From a checkpoint of a small transformer trained on Wikipedia.
Size: 12 layers, width 512, 8 heads of 64 (1 for keys and values), MLP 2048 GELU, vocabulary 31995, 48.6M parameters.
Architecture: RMSNorm before each block, rotary positions, biases on query, key and value.
Training: a variant of Adam for these matrices, 1673M tokens.
MLP neurons of a small language model. Each row is named by its layer, matrix (up: input weights) and neuron, and shows model dimensions 208-303. Each number is 128 + 32 x the weight over its row's rms, rounded and kept within 0 to 255. Numbers have three digits each.
Before each neuron's rows, "fires after" lists the tokens most often just before its 100 highest values on Wikipedia text that the model never trained on. A number after a token or word is its count.

fires after: "1" 17, "8" 15, "5" 10, "4" 8
L8.up2019:184071124129158169090124132158098118119053114128165094142181155097159135125166138134098085139066137124159152137115078131185106126040157159143133112123148107117107118118108134156149175088223141125154117132191093091149182159128086157135143082118118116178116170089147176129114149053153091136

fires after: "0" 25, " on" 14, " the" 8, "On" 7, " Vol" 5
L7.up869:080081142143097110148134119192103162095142102108159130118065159096151128199160120105129163121178081110153077098163123119159152110107110091136138161125187157127150150080142172098189122030103069102123132182125064205153157103175104162102127087106142109166106169212166116101159151122059092136

fires after: " |" 43, " U" 7, " (" 4, "|" 4
L7.up653:178203143092178108175187112084085144108098151071142140155110110125145095124148142168140140134122107119146074101084132122140139159115087061140106127157124101126117074137160144092179169067157155117157141143170158106077067146120109143080119184089158149102130094112146177071091122102101093142

fires after: " the" 62, " The" 6
L7.up170:136127156132121098166064122042168093108160107128184126138156167102106060094080127120185161162176122202061090127195108139143134099146148082105152153096114082147082149099128094067140122137139095110154160134160097132146140131154139132169140148112119105127074056123105103145059112086112100157

fires after: " " 23, "|" 21, "2" 19, "1" 16, "3" 5, "0" 5
L8.up1426:147166102100179101184145078101095151095199135112212088134150177114064091138105135137117089143097161195187091108049152114180145102118155136067185157128129094120119082141150162132124149135077155096098179096123177121139118119150168118137141133099113062142158120169161155145116130129173140111

fires after: "–" 35, "1" 22, " " 13, " (" 4
L8.up1747:157151064156161132136105093169181121147078130072167147100138127127103154081116114117170101136141200165097089150157105162150108109069104124104143099103101147167123125112164108108176079152087121120157215087150103124088090118147093145146182127095105112136085150144147091150140139154152114121

fires after: " |" 26, "0" 14, "5" 7, "." 6, "8" 5, " |\n" 4
L7.up1127:138105137125137095110149158128172122114078163071179162159157202094075143134153134138131157169095092122151137118132194083121146098108093166097119134094158111165104136121068093091071124172183094062129134117160154164115118083081095141143096126150126096120098095137149103091113078147137137150

fires after: "9" 18, "," 18, "4" 7, "3" 6, "8" 6, "6" 5
L8.up1312:169172178105084145103116069178101155159102105144192136089155187149158131101147166156163107114104099139161154097113158109144136155115147121130087208146122161114112111076096100181091159097158153193115067155116147133115117146122149133100095104094141089111076106118115128078142111121152111165

fires after: " " 45, "." 7, " |" 7, "'\n" 6
L7.up1704:201132122150112175112130135073138123162107142162190080122111110151136183143147206179110142156057078113195154124125126128155139173123118141117139181080148211125132152102074107163148124123102176172140148126167151116142135118120103099131168053105095136096126102164125114063118123095130148143

fires after: "1" 50, "0" 6, ":" 4
L8.up13:161140115109111135144084148145164127112124148143138085132126169156145117136135081179098086149161078138149163182121093116166097092110150103153115169096141143127112130076046096153093159140134091132171111191158187124133190054076136140162086155145084069065082116173195078115100147077106082183

fires after: " " 35, "–" 9, ")\n" 6, "0" 6, "9" 5
L7.up1511:093138149146143135069103034092130107170153113056139074114167131159139100119141113121176143132174112077156079137123087095160111125122119143153168142141137138142092134166144158134171159129128178146130111142154126093100068153120084093102107142113117132148143100141143129144154104143147093126

fires after: " " 45, "|" 13, " |\n" 10
L7.up499:119107104087149030119143150175172131126103138136074128138185133112075126165075201186189147172133161151096152129132110092159142100095103112156154085126171120132135087123118099137128162137119127183111090085138162100066177144149186095152112125115141111152158120130084124160134090109162139138

fires after: " of" 18, " in" 10, " for" 9, ":\n" 6, " medal" 6, " to" 6
L7.up449:100117097087136089141048084116167099101144112112149160156094166064123112137107139124104083164202122133163114135171147148152190100128113037114124133148132120035175100136120121148125050075100145119239087159180129182065154103171128110113145097177094098128078075143109200041129154098181121135

fires after: " " 48, " (" 6, "," 4
L8.up716:119123146149125145149116101132141097151138151090092100108124100144067116116137085145154138155074112103161096101071149100136117147114127126087122109110149112131165117171113100159098137112133109143115138123188143183088110119123197088150121083087174176141173114097132116144177092092130167140

fires after: "2" 44, " \"" 10, " (" 4
L7.up437:099087119153140113146146075117128159111180099107136071197148136136057127120162158112157128120140128201127080111142121172181123135184099175132161132187135123127056132083172105060132154158107085140157130159139150211115163095153114133159147170139132148131102145164197135114101098173182109124

fires after: " " 45, " |" 18, ":" 5, "0" 4
L8.up842:144070153095090101082125160156129095136105156101125091099194141077151107131146118168165166135130084193150085138117138193139102160127100143100139137064141136146157112167087189122126120125168087142109104147128135092138129130117147136129101133107130061166138123059118169137185137091136106150